From a checkpoint of a small transformer trained on Wikipedia.
Size: 26 layers, width 512, 8 heads of 64, MLP 1344 SwiGLU, vocabulary 8192, 89.4M parameters.
Architecture: RMSNorm before each block, rotary positions, untied embeddings.
Training: a variant of Adam for these matrices, 1605M tokens, 12246 steps.
MLP neurons of a small language model. Each row is named by its layer, matrix (gate and up: input weights) and neuron, and shows model dimensions 170-340. Each number is 128 + 24 x the weight over its row's rms, rounded and kept within 0 to 255. Numbers have three digits each. A neuron's up and down rows have the sign that makes its largest values positive.
A block is one neuron, or neurons of one layer that tend to fire together. Before each block is what it responds to, as a language model described it from the Wikipedia text at the highest values.

Description: Second piece after G
L10.gate795:144118121111092138141127141111114122081130115186140136139114173125131131113143106081127136155111143136106172158128138131113116141195090147156135094133130145126097132133109135129096147105075103132118130127121103142095129163119138114139129144128149128139147079134155102121118161136180152150076115169130077139147132123120148114109111107098127125133143096120069159110130140146112110170122135149136113084084124147097139098194106100139103058085131097166194109128129176107141139162143120169144138166106133161170118147095
L10.up795:103165110123160109124086115112135116127132162155117121164150153133115149110119110071128128147149108133142136175132141139176095144109122168093164114132098132077160120115150134122111090149115083150140142146160137129146169109140134136109155086123094119099122110128098099107097129140109117176140112107120116114110085124095131133110147144132133098085135119142148124152104131122088153153154131154146110103131122108173136202128105145154130083095117113110176120131117135142141143132136124172119140110101124154151116137137
L10.gate850:130140137134110088140124107132137136113092146146105109120182158158161138118126122157125134145169145102161081131114127123113089168113146135140058116119073162162180154131116140125135135147142154100098128082129170135118118123149105150138132132140150132140143130147111105124163091157089151144138135156152125101148097111100082115106156140163106091158119137148128109116141103142124098092165151105180148100133164140162124137089139140148119103163111127146095177116104129066096105082131136117141099117129166122145107108126
L10.up850:152149103149135120121107073093112133100103105122106139113161129145110156157136139105175134156147134127104138127141114124160154114103131121117120146147117122135109132143113106126134169111123173134128119114143155126150117115147094128173103169097084177124137112142148116135143159109143112103144121122140077154132165092156169141101137096145172153131170176137085098135162144135124194146139135147156103125072133122188172106106109105127160118126160143066136099106115144081118150119147149151189152160126092078151168144130
L10.gate1033:126102154137157109111080143120149078101145100133115136121095188127140088143118140129156130160113108160108109120125118086111127134122132137146137108126153143115151104095133139116125129121133120127144136165108144100146093149107127112134114148099144141149103126137090133154100108209165116151102161141085128141121163100128138121136112120146098118135119107144160109131125203149175137143163113132137119110081147124137162124140134137087107152114134159113156130126114128122144160113105112162115082135130164080136117130100
L10.up1033:153106117157119125138134174099116127165173147140123137129138140098151119112114124141142108151155161149114142125123086148152142111155147144157135142138121132091142106091117132161126141107123139116140144135146142127178137112109133132137120177084118078140135095160128144065120101111133126092122115151139092165150134178120166146124115126145135127121151131139142144143156119114133103123105174163164134124137109191146076117126102120131170181135174112108100168114121104113161102107141132127093127154119163149125105176096
L10.gate1268:141154122148127128107080101121123112107126129091124158135093135150091111133137123128134131156156151148146111122132145123157097154135096107144106128156141119182153133123128095140091124104135182151111107112127174118082087121158124116158157154154142087097098136091178112136129125170191138157118136148116149107099108147111186132148155119088141106131104123134123092088144117087132139133109152120160138112112141122113134140127074133129130167112105137126148120093191103127122130111106128112157144129091156115117144132143
L10.up1268:118128152131135103120116143147141154160109119145086116123104122107116111152106095144134112103084141111090107109114104123109175151092095105048086136129144144172131176151118121178104107161135119133147104086113106117144131120109099110150164091096133078135087158131097107151133112177075168120123132096129110078120117116155148170124148151139110139139144152112156158141077090113105170112135119104058182163144133120122114107113146152103118151076123192124125124133177102091124159142115138110126141109142122139108117143176

Description: Adjective-completing suffixes
L18.gate299:145144153163141108136145125120134129134105133114154109130097108135172106095133172119076101082107109170143110080108129112123108127119154114090160131144123146099167102119133151137143138183146111104104122134048136104151133113130158126111114093099145134183174149154136065154124140090125118156133092136131136171162131121142147132079112155147116124132109119091101090139074149113122103136126136077110144178133117163117145142136149130106137157114133104147117142132123133128137083045132127131080144140103125119116111123093
L18.up299:130130122138129132085140207139133107187109204159137105114122122093110136107121122142101071139150106132135153124140095129167073110135103091103128069123113122136164118132147167115136117101094121098174151120099160117156147143095098136128105149121153089126117156107082162117100162134124176102120154136106137113147117077107112133098158168138141139160107096145110111143102164077147148166129149167095165156153143162143140106171111151105137115104126154146160099120111135158141132130160097135086126133173125137100114099078
L18.gate463:139140113128081176160147160081148120115150126138103095124147120137140124146096188134107118136138131134117162154114183149106116109102103107110115153170123152119149132132144155118113085132113121122118097158121125124109105126140128137143092091156112159148102100184116092127101150137170144145138120102114110069141148107152083122117116113131123120119111148122139122100124144120119091111118151134136113143114144104102170093138085129128112182102099130131119110143122111090100128115138077133103132121115120143133185090118
L18.up463:105122154139115126124103121087148094129118150094113153104152133126141099137075130116096138158152145113146136105152118138085151160136121139071152144172111134150149132098115108158120186142100132122115114106109160098148126097118176164184116153119095134132108147136134113146118141128127114128117090104142142106130114099123122094109078127095140097154112108163169122115112107156119113128110134138171126130116138127138108145095157091116137160149128111137134169119152121147121174160145115177131114100103105133129123141132
L18.gate531:140140131114119141093164120114124122180142182102124141131134095087141071118147169102155140134142084121146154123130165103136124122118131121127139098142090143165183087146137185124128146120117137150096156110152112098166078112114118105153092122109185160105110161156133109123158171149091114117118106139127115122105088101130117150125117123102160165116132110148137127147128114139156134155142156140131132083125136106161188108134160097118149149105102107104159083134122155105113143115129121156170092148104116139117120151122
L18.up531:160133092168144137140171119144121128120177157105113142167135141144162125119094136169108118134108219107104122143133139155162124112133120131159128137168114130132170104163140161107111111159117120095152112117103087097144135112044115145156168137170109162151152132119162116094135107148188132131123132182076125116148136163076127105094108136123100087136132128110112125135123084118117153137110092129115114149120080137089151124143162088110138154118115127134169157125123121144099147143145118179121162161171142149141134098119
L18.gate1302:153146122091144159128155167137161135116135140163137131113126136144154116140154169142094122137128127099165132157193130127124097149111133105155139138156120144107108084124103136133162126155109158120103097138112129084099111103119153156100136140114129101095148165153102109160130141139180154118104085153148124105162121160115156066132126142166115176147103146116110090142146119151153162148097146146167135117141152122146137143116125092136141145119085093140163157131070106068109143122150122140125116142134093109121109151095
L18.up1302:157133148133129176090141145117128123106137114127112126089178124175112114082089111095142174106129120123164121119124151128150159145174130154093129091188071128128171163107130125134151100138147100141128125142159113154150129128094145156137119124107132142126094120144127113119155153095149149106096115128114151085079120101152086105127111122153157063127131114128136111121072144148125121115122109123111137143128081144111105126089143111127128178134136126148146112135109098129129115103121183101103122089102120090090163123069

Description: Heading-initial word completions
L10.gate169:170148124152117098103083100101147113115140151069102126136134110091118146105123124123114134138149088135085148154169107105141172142143103145139165119117127080132148134096109116154114093129184101126165101127134116166109154096103134130195086145107137179163109142151141152110096109162126137113149135128143110115161085137103137076138121095115123134151116111120105105052137139115126151129135149140126134094125142102144092133097098092159133150085142121112158116157132129132100134116142115158168090124140120099104133106111
L10.up169:134142139125133164149141054156114125123107121129132134129118107155130145139123142110101143136106107109136147114151131116095131146149178154155127135134112182130085113147117122142127097163133117149122147097140098160095128150117129104103093181115120096131138129123148127129122140129131133099130157131125171127108117128130098141187134134146113089172093147127142121140091170101142152112109102147116131120138147120169153125151135107109117145115149104095102114138134145163119164156122176119142157149124145117100098086117
L10.gate653:187165091140151148123128157145141143083152107146142148132108176161152137142164130120096088156116140096122158160150135156108096186136103135132151118097127126152097121140118115107145141152123152102093075162140148120077137094090141095152129168110161114141124176127123072144132116110128092119043121156134117083097117150117105110088137149147108118145094144130126132119171128124139067180149140136131138111190170137093137130105117124171135122112131161164150142118126094130147150115143135165140120159114175146151108120062
L10.up653:128126117121130123133105128187116114138104115138104171130134147157136156170152101133086150140144131140160155109153124141107113134150108151140154071136098146133136134119120147091122137136114164125098080142132175135100121094111122146155155123106163131130127139121121137120134130136138155122064141189160140115126129155106085145099112143153095138192065163132148139146160145111129076160154129122134110116189126129124133154123147130129148123121128140147160122131118063126127128133138116152142127130147191118155130120108
L10.gate1048:126152152105118101128181134132165117118118113142120146107098101099119098144129109131115136121156142087130165141164142131153113083115100122134133077117118134125105118122112087124165115154180116106133134154105111112134170120084154116102156102112122167126128163102156143092124142188123105157112130146123145102158127155150138158097084106128125129139098091115125154114131146140098114145100141154129117128129118126098131107120147114147110146098100147117103178113161107090128139141137140147107109122162152103128142130149
L10.up1048:131127130141106122123152157086158134140130167133127093165085122086139151164119130122134137122096142120105117124142136106184145106100146110109121095136117100136119087152145152160147093105142137108140171112122101126076166135136121109151092148145083119138107125136127128108106148123158133157116120110140126124138136119128129154135100167132109178119143149127153107147130120105129150131096132132101140167185056124083151114100147151137187125161121132135075094107135166141149147129179154125092105146121131126082132172165
L10.gate1251:105105147109104088158141163120141114146100110154116133130157084127101099142129137115125114106077111133098075149101097117150105113136120113160178109152144096158097136113126120106138157128130146094140097065115150110144111114064131139113161122082125179122148147135116118124096076153124093139122116132104109115151145124122151131128156155159143136147155156107098119123097139133153122109166160131110161148144155127144136127095137132097092139124106129108159097119161139167128101131061135122062138193112153075135160130101
L10.up1251:114121120137142154141135123108124132125154097170169144120137131132110157125135130125113113116148142067134110101101092165101106165101090154175194138134145171089164130092120150131138112152123146119093095142133128105180142094136164132131084116088109125161145153115155076141127142117132132079125118169153190131142173120148159142125141131138129146144103089124138088091137147140111110134132125081140148146094114138130141137134156120155123163127145079147148159118109124134091132109070135144129112147111178133103104112124

Description: Mid-word subword pieces
L11.gate977:110135102096109088197152143141142117090145161107126152126101159128109101180146113117125092147148103172120161120155171144149071091124157154140113101170158165131134087157126125155131117078142146160145118095146122110135164144151143141124123098096132109108152138126158118126105098128128105111149118149148100088156116132106161144136147117123122123145139148116109114144134116158145071128153111126149083141113112120136157134109111117104119121091112119103107153118106098133092145111122127155110145120147097153128134107132
L11.up977:127109091134146155132118112117120124144111118127100103152149138146132134122147089143114129131164116154122112143130116149131154168135141117128167138118134143146136096122150118104154122103129113132157099140124156124090139150129135118079127148125138141136102133140138109150131153122098148148093142099134182110148100087146110167112111169105110094130132140098088158112127124139139133129111109114105124107137172097102110159102203134107132149081096149096169177139175130142109148156139152097120122101167141086137068086127

Description: Mid-word fragments after initials
L18.gate376:116146132132145114135122109148122189102155116133101106160110112125124069102148172122169134141151081105111090120115125118105103155117138172137153099098142122171131115142119129085134134116160145088135138181095159140108133164125129156136155174115143156147070113130149149124132127132151141147145142127125106086161112158173134167114109145137165112094140121108125167142143078089117114132155121146170085101138108139120132114129112110076139181165161159127105127118111111159106118110122154140124112109131168133124102109127
L18.up376:142145162128109179148129099100142148146117151128100100123096114141143095084127103106119112149135092119108108142102141101127160151138104125139107179164136185139100142115174126163158145118154107169140128142073119154132063094137144107122124120156119113132140108134139135134100129140117092117147156145091134148111097139132165106085085129123126058138132156103093132154105146113117083154137136150103135114122133129197172082142126136097140133148077104171104105138143130131097138103124139159111120126104092142127135118152
L18.gate728:113118144135089100118111106155126161127131154121089138144122097136164107119127167156146145122102085120086132138171152155113149159124117157148136115155126132154116124136141115153078100107112091154053144127098093109123131145149122171111136139079142155171106148188129118141148110118146140175097144080154126136131101119158160122103080135115112126183141112123123146079108175135127085157137108083153101076134127118151128106104115110094069120129153154137141126075173129138094113164136149138184093129142179085116068129092
L18.up728:181162085142173153133113151132168141113080144152117154127143144074081076140072163155116154154107131135186133128097088155099163162120124121118100138116118115089123113066129168103132073139134136118148124127108152156136128126077142115134099132143109095159120119102154144114118145134119129130096111124153141145129122118084112098084135136095110146091150085155136134160161120123169115130085167163074151113105145121113161140099159139179083109115120087140115183104122157119101160119156141149109126157143134158082114159126
L18.gate895:100121097136122137101084126130110123103092141130128126114160106136132080105154163125127109101108156136122109128076107111098125170117111128135125122129139110141199108121155144083166142092103184137107149116128178129104134121132080127120113130136145112175110167138166115117077164134154096112109121132151104143141164093144141118149115127109137109112089136165124178118082136098108112149110124160138141116129124093139125144131122142122101152145131158127165134122123152104050138086140169139114101136161166110137150133152
L18.up895:095109114141137132116157120174125126129103143153118092156116141147122123117128100098131114185130112134151125085090143128176106139159129148058112140112112173124155161115117084168131155108151156132103097156125119136130145125139148139078108135082144117125160095157085128148133180119159129165109172163079131162099117115144181116117149131142142160122148111137136101121102144134106120115146124140145158082140130191149141115108111135123123100127093103088097129136096127083122163129105153105160107082124141115158145167147
L18.gate1089:116158121120118138121110054130071128148134149111143130158111124147139143131136077086082126172143108173131142151139103105157123168145135128137113099123149096191120138136110084081133099100119118136134128128095118110072115101093111109138126132111157129097114103156157137109116101123144140156135141113157150103160120165150133145170150173141135152154083093116141143119132170116114142136128069174110166123115122099091138130085099135138133172132093144132120135100152090162160097126133171110124155146106175152138142107125
L18.up1089:172114099171138137078130085080122092121114136121123159116108071125156140099124122139109147138123130131060087154133154147131137116120138126153077141129094146105155108133110124118125097167111123148081135157110090133117146169108112112146094115132114127097132078098129152111092092120140088103156117119091150088154100115137140131140107158166122144134119166118149141125130136166152127105131150142150099128171161170072154139130139136137154145121089122147116156143105111119120194059129142148121086106157148153080121119155

Description: Adjective and word-piece modifiers
L11.gate840:153111162132143148107156110143151142115126122138162106128143138080096105125171138144123102120137136081098124151092116123130166134139121138144151169179099148122129105123114100132135127135122175075122090116113164102148105141133172152123145106114094178122127119179124165125137082153135130144138139161122126099130150143126113121088119122138128075110115145109166133144132120084099140166130135100127139126162165139090118111126150108158149128086135146093135135135141091126111081110123112129093096169083123123110119101127
L11.up840:120129103150130124099126128110137119141122118154161111163152126143142133129106122111080135142120148109105119121131119108112134108182121122120144111118090153115177085119109094124108123137124154105131149115066143099132126180138141141138118173139122101109141143177075124135190114104144168152123121149091121118128092125101063127109142146114119154180161146110117125155106140106131158107086170100131156164161130160081097149142173124140168129112087139098134139126152149091121087151114091157066125145148071157082101140135

Description: Section heading closers
L18.gate211:140143168112103140157106155131087085141144121170180129115120151099119138102133117136127158121101114105108109167109118163141156089150095116154124118089080138148096090173154126154111154136136110158130155120123109089127137157141120125052136129135180132150140094174155098083122123127128118140118116141117141166182118145146149133100123144129087129157133135097146112130149133142111126144122169130118146099123134154073141125126132134137171123133087138093146138170104116125144122125137121152125178163148135136146129139120
L18.up211:142139139139103154133126102146148155135149116146117119120108124063162084121162136099124184130127120132129130161148131172115128106092127156159105117101122111114153098120130127095130052149109129110137151115151107133111115141159141115144143153081081114106134122115094071154135117110127117153123099139161139085128111155144093146132130118127146134130098113145111110110133151144105107138111137171138149131143105106123084108089133138133161150138117121115125140157169096124119110124174150116170155109123116105142096110082
L18.gate316:109108107133106157149113188120133192111116157127163103133144099114141132118167167121075137159139115139152158157114124097136172162102164089139093091131128139115141161128119144103123118104147159080159137071159117131144103120105099132082153163174128091128091172123149063134133116092163120122129099173121149101137176128120093097115105128141095165151099122088157089117124085122130088115145148153141167107166125164121145108113138141123134173139099104114141154135141161120115111112169119131139097155130161161102141120154
L18.up316:161129126121096120133149105123121120096173109114146115122189133138149154121099137123117120145120118115084168143169120162093133130084102095116090124115091173184155159124171154121123082160118172147124107177124165108159101118135125155127135138115118139115133081097135139134155075130137087110096118093122124166081098111100124113138113174136156106088147097147149107099134179187126134142141156122164128159123158084133097146116154132158136112080123086124154162131147164154130139117143141097167155163110100174192138069123
L18.gate714:147148086149132143097163062119124137118139142143119123152110126149181149140126116141099186112133145148151175124143163128128146154120151126119114114134095106140125121161080126131123116126144148139127127155125103094128111096131140134103096083183106122136110104112175156136172141170096150145148127166107133112130094105133142099060145143116122074124119135127135147101138123136116110168108116138177112117156113121125144123155112130108087166127073187116147139139115121135133115111125145116116142124114078125157132095148
L18.up714:135104117113096161121076112106105148129121135147122098117090164179134121150148152131138145145162122139159123144130144116127121107123129150145130141142144120113136157152122110143117072104133112125091124138108126131130152142156134113123106124149111115117164130160170115140160114117111151109147111148142071194120113101094145094110126133095143147137117123158124115101110158152129164116135172176075134126127070128165099102136135130141166116134082084134151135110139161129158133130109149108176162137142121057099105148102
L18.gate1235:180137136137110170131131142091088144120133123108145136113129126149134155171092164148116158151137126124151136146119126070102155079113122144142146161128095167149115143105125120105113108132152140166119153129209123129129149121131131129123117164109159142119164123096141137090164104101145153163158123132150140115124083113100149102123126122141099160111133105129112126110129121147163116143133112138180148097115135113117134101176136122159142126091110093082132136175112113118120116140151107122135107148112094135123168139134
L18.up1235:138158136144106162115141159137144153152132132146151110128127086158161157127101120115132102132126099157121165097153111124125114143093146151150146129148069134124124146146118149115135106112144133102116111087118098099125179133155101131130098140138110161130136097125140128147164101149115104099127128123133126120133122109130103124155116127105115097096136095089109178097131145112130097129154133175147124147161110096122148134124143131175123100152102120104166152108136071116123157124106096140110127172140117126117147108152

Description: Compound-word inner split
L18.gate400:177111115122116125098146089143137124104070128121107138148149123150097091107121151115127106158113100128133109135124137073137097130118140114063124154119151190149089153161083136143097097123104143116132104109100166136152117115112111116120128133097126149142147150122113102119099114131135129111139127122119129135175086111106122092144126117096114144089147128033147140114169140089143131109134162170103108165150137145146135130104143119123165140143087092123087115118109152116125162113169109154128130183128136134133157177099
L18.up400:127179141128142105126104152115126132117120072099124116119095145150174104193161118140128147161107128151085106145144129102113164095117124115089114119121119145145167092112069116174110091109071132099153123151130159083113119141118079117119096153128127133166124102141102129159100092167143094139116115085164106119118111084084130143145124136115161154100122113131097159118138104144145098114114146103116105145183157126077155133121106169112130123121118114161148172134075159163139142143105113156172149148164114142132142116159
L18.gate633:118114134132114096116115142101147161123152167157127108106113140158103098137171134139110090124120116103165156108175167144124115146093150180118105111160126169147113123118072117154161130123101140122123119145127133120152111110098096130112150162147151107136118121153146117107166132137138113120126145115134069134136152118104152129131115108120119139091123100081094126153119162148080106104151125146144108087132162110133135159176145129108122110117141078097128146181115140087132160110192112132105124129108133126147139074095
L18.up633:138121147158116132116144121143113121166156100084145118121112090145135160082165134134086131098147136083126114108173187099176114109105087129117156126135120139125115154124121128147156139130091132105167080127104120135163095134115088117138139143138161109130125140147136106148154116103140121145133147106140102118161099165159115103157082137120150141133104109095099094167149184127105147087134156103079161130151166137096135169113159160115128123116144099127128163148154136172152152149134115140140116123161135142146132139129
L18.gate914:111132138123136167134147134192128106103111139177093107116154110095108149121107149167111131193122144120113122162164149088122120150132116142118103102106121124135150129161077133106115144114145145092146147174115138120132128103093142093168094166147108135115161121147143089089146103127123126193150089092116118150156151131120140179134111159126111094101098122146094121126128141142097109150115139140173127149154148128105135092112119088146175113105164102127110140149141113158125114144108114107103121153106127124102147126153
L18.up914:140112118116109201132098151158113116115162158155133122113112111152168089114159143148113125159133122159112101124129137116155152116119111109150126126149116174126072134114137127088128127107140125133151114148139089106142120113158107132114151110135107115139084175154141141162150118122127116113176100115135168117118146110138140116111146137147160142123082094126119155162098097119125128119179095127086117135152123134147108157141126177121160139116125112170120171104107130113148138155099083165104133155140073128157143203110
L18.gate1250:153129121101124135102134130133149147088122159127156100128114086139117062163123128143068194094092142096121147118150134102141094090135113129126149118138121132146151104091107124128112160143144148120140124093100130141150124114107152144133145142114088113103147127146145154097124089126131147175142140095084117106087117100129128117129121145129147152099133166125104126154137113123150132119150122087167124141114163167096111148150141132115153126096104136135144123130152142146121141094169095135138141131084126093103074139098
L18.up1250:111116065154097094137099145097128132130135146078152097121120103107118096148107158087106121143108173123143127097127107156129153149144168095155113090076120153150132110108106108128145115120124141129180149129136130100162093104087131100155120130147113124155117099128153144112147136138102146100123123115152126095157115107107141099145160115144180155137129139122123116153114100124131127144108100147148144101098138142170110145100166164124182088109119104134114153136081127095121141108136109129170147131117138185099127132170

Description: Section heading closers
L10.gate475:106133141151090122122173127150133125137104092176111137163147118128157147116109152091142102185152114136123144147146127174153120137122168121140101114155132151123144112089145151109127080104130156123121173082117129154186111129114123136092136142116131127123096121134090142137119073100165138118115114143112105159144104145118106142120050141098056118118128126145115129118178093135139158119135116138106109159172132145189159133135124143138109133159142138119099128106153150122115126137100131131124120153078125150116114086112
L10.up475:137141147161150134125167109129102150129127120185138155150122088137128137168124178111139123123115115149106165125105145129113145114083149124166109152163063147087123068092126093140084139094111141124126117088139121104160166119137148163119088137120128140145102151108122174130152114103149156128133134152103190096163152135122128125096137090104082143122140108090128148134142126105117120115102133064112109115128121167132130134165088098120121101110172106126138137146137099077095097121125108116148097111148129105114125113136
L10.gate643:140114123165101121144105168107147189119104125180128142134110084091105147105116136130122139106126117154135136161113120130172156159076135137181153102119131125057106105116128102110169106117150115066104151131135143106136169099118123139156136111102146115127127148120154110159139085108115152158128127138162114152077119154138097089142093149119116117148158118092124141120122112058121143132124120098135131136121089159125127108140130072116157133142131075109099121112178105119082072132118116157129141118137092131119101103149
L10.up643:143151089122102130135091146124127136122112127142116161178114087082130151095111129120071130135120118125119162153135104129128134142132157107189166108110096132100115138142144117088162150107104118114111154118139111074135171107123107126131146102122110067089109143127125106140148132096128153103131104123183130122098128148118046095135120153123086159134132104129129136137104104124107132131190122076111122117107109150161151109142113120140101160176145073098122121138161139120087065183100112157157131103144097145130087175146
L10.gate924:147131128086186109111174172182144133124142122144132102158105136120086111128114152118121144101158130135077079123116158140133156147133135130144098123156107115116134107122129122152131110162129140130125081124131087148174153092148189141103118121084138123161127168123149112139101146108103118151075121118117135126123138138114119154092137141139136113137097079118158157132112109102121126145139123145101156140132153136124127093132169117120120109111169066115124169139115084097110143137096138100113113098127151133116097126135
L10.up924:143085147064127115161137151167159123130146116124129140113118174161132156142137109102113104155158135170104101158120154091153074146137124120184123135125102139128151098093154141121170115126091127125112109127165135107141156145144154118132083138116153087087125113130115095120108157147102121141130147089144106157124112162128090113110128132149138170110086102155129144141153134156149113126141071139103124142122137155137096115087144120130174088103170090136179118134183092076169112131101133109193095143144121121126093118152
L10.gate1314:172123143107106149142117150121135113137108100190140136168162144077118094120179133154112114147117093173186172200141111109106145153108130123163099137167138163141150136116106097126158115145129149100119098124130088195124135090088133128136130150136138130113131147132111136124167124124113160108065135126159117139112101161164116138171097114131124152097105081077136142161159141112147147172162145134147148125152081161135115126133130123145113131148128125115124200148155132111148115142156179126143144189095146120157130130130
L10.up1314:143082126127091105126116136133147150118090121168134138149162144084106086097160142089118166153135111142144171110119115118116153156112113096149098143154122128130112140110153180139161110124158154140141154142186110167124181161113105122144149098116088133115091132151110146131157147125092133140130104114178107086146099129141125171138129113091084131110110082130117159120114143049111154107148133107145152143141128159127124104133130104156142142119119132149145129087176097146135147144117131150131091168139152133164136119127